From a checkpoint of a small transformer trained on Wikipedia: rotary positions.
MLP neurons of a small language model. Each row is named by its layer, matrix (down: output weights) and neuron, and shows model dimensions 160-255. Each number is 128 + 24 x the weight over its row's rms, rounded and kept within 0 to 255. Numbers have three digits each. A neuron's up and down rows have the sign that makes its largest values positive.
A block is one neuron, or neurons of one layer that tend to fire together. After each block is what it responds to, as a language model described it from the Wikipedia text at the highest values.

L9.down24:143124128121093131108155140126111136133088126080149082109144132120113155109139122156145095092149141186136129182141153113130108116128140113117141173125120126137109170105134130146106130112125096181185099160187108095176147119176152153109085154146170145159104105150116110102134146148118147101
L9.down187:127152116156141120143107110077127089110145116151148143089170150101131151102112161149149115149162130125187128081130136157176073123108104137140155129170145103157107134140123133160137129148149144124113149166152164099146108143115116112137139075135102116184144092122148122112123121096108130148
L9.down224:150120114132149168130136127131123124133185147110132143094093192142155151108136120164132138140180097155118126134157118124151117106109130120181129107101110126136094162119146109106129142090133133145112116111153147160109149166137150137123148142057137102127108111157125117144113098151137123124
L9.down583:093136134140135142150148161079204118164162142126130123173105076127094104101127138138135134125088089178152158117155160101146096091146097134157161116143121131139106109129110121103127142131140085115091120181096093133088078097165148167128103136135102083138166112161138150091132137114098139148
Responds to: Inside foreign names. Word pieces inside names, mainly the hyphen between syllables of Korean and Chinese given names (Eun-mi, Tae-ho, Hou Yu-sang), plus fragments of other foreign names and codes like I-20.

L9.down101:102141149123147154150151151159133117138150143135107145138107121113096078111139124122103151159112110137084126120127130109133096114135135104131092125151153059134106134073158080112136102160101148110141137166117143119114128144158151103134105103152127153117161096152095094145102092110135152093
L9.down316:120113192126141136111139118149129132134157100113124122085121145101147124130130108116150117148089178160133117118138162107127104134106135151143107121110132154143152148124096081139112132135078187122145137137123145091112148158081113114147125147134122137111133067109176111133167182130137135057
L9.down504:114146154117141117138147147097167127119173127122105142177131173119146146129122138111123100106111138136133127185155109118146120159087148136090112155111136089096131115127126104085162117129127140174124144136097138118156172166186129152104116148100098160154148089126128126155146136147153125082
L9.down610:139152105170071127123118181121114099157115100158081121125125128160087100115079144128199134125128118155120060134138176127127124147133140115106117164117151108154088120102110146147140147099154146090110112124137148100170115159156102158149075130137139181103125132124135117141137117123155092146
Responds to: Verb stem before inflection. Fires on the stem or last inner piece of a verb, just before an -s, -ed or -ing ending, usually after a subject, as in prom|pt|ed, conf|irm|s, belong|s.

L4.down111:145114109131137142184168112111102108118114148166115077120122095118142126092118149132130114109172171137178092122124127138159129107133136101162106156108148138150117101130148123116104148098116123162105095126075122120117142143102141083097174137141115118163094177135115125098110130109132156121
Responds to: Plot headings, narrative verbs. Mainly the closing = of section headings like "== Plot ==" or "Personal life", plus verbs right after a named subject, such as tells, arrive, rev(olted).

L5.down74:122170112123101090146097106131090122143132125168139101094103120141158067127166101105150137143119128137094126117139136142139121136102110167146149147124104121155139149120159156099105125111160137108078112113118162154112094102148103122117152128144122134110167054152134131143112131166100115084
L5.down189:112142121169103165167121140139120137111131151122085113184143143115130123122112128072141116146121114111110133097111152085156122112153128089097103105136121137131110138125156109169086145128165154107158140102108169088165144127148141112143117142088161127148128134154161135146120128148129110131
L5.down490:163070123131128149114142184115123162148111171108162149097094124186109127135133152115155138096089152146103142120143150167169172120122147148167156124069144111109106114184156083125131102099142148144114112103092112143094106114160127138110121091097108117125096122095119100186124088154152106187
L5.down504:115109138122132115144136097137136133137142145148145144148138114133142106109137125128115107148152104158158077165133067154096139087156135117140098151080124087115145098124180099065139110123134129118084133170131111136119125140118118110139131124107153095132140125185152139064141124161113091077
Responds to: Adverbs before verbs. Adverbs between a subject or relative pronoun and its verb (which eventually, that sometimes, who now, also, not), plus final word pieces (kilomet-ers, clear-ly) and birth years.

L4.down217:129134151164106160158140096115147101169142097113121133141137152080123146155119115096157154133183137146180139138115131132153162096135131126135130119121135109138114154125113123195116123120149107113121085133124109130170105092167155090114116127133160112152132155108147107124148120143154104102
Responds to: Mid-word hyphens and syllables. Hyphens and short syllable pieces inside compound words and names, e.g. Korean given names (Ji-hae, Do-wan), go-between, live-action, Toho-shinki.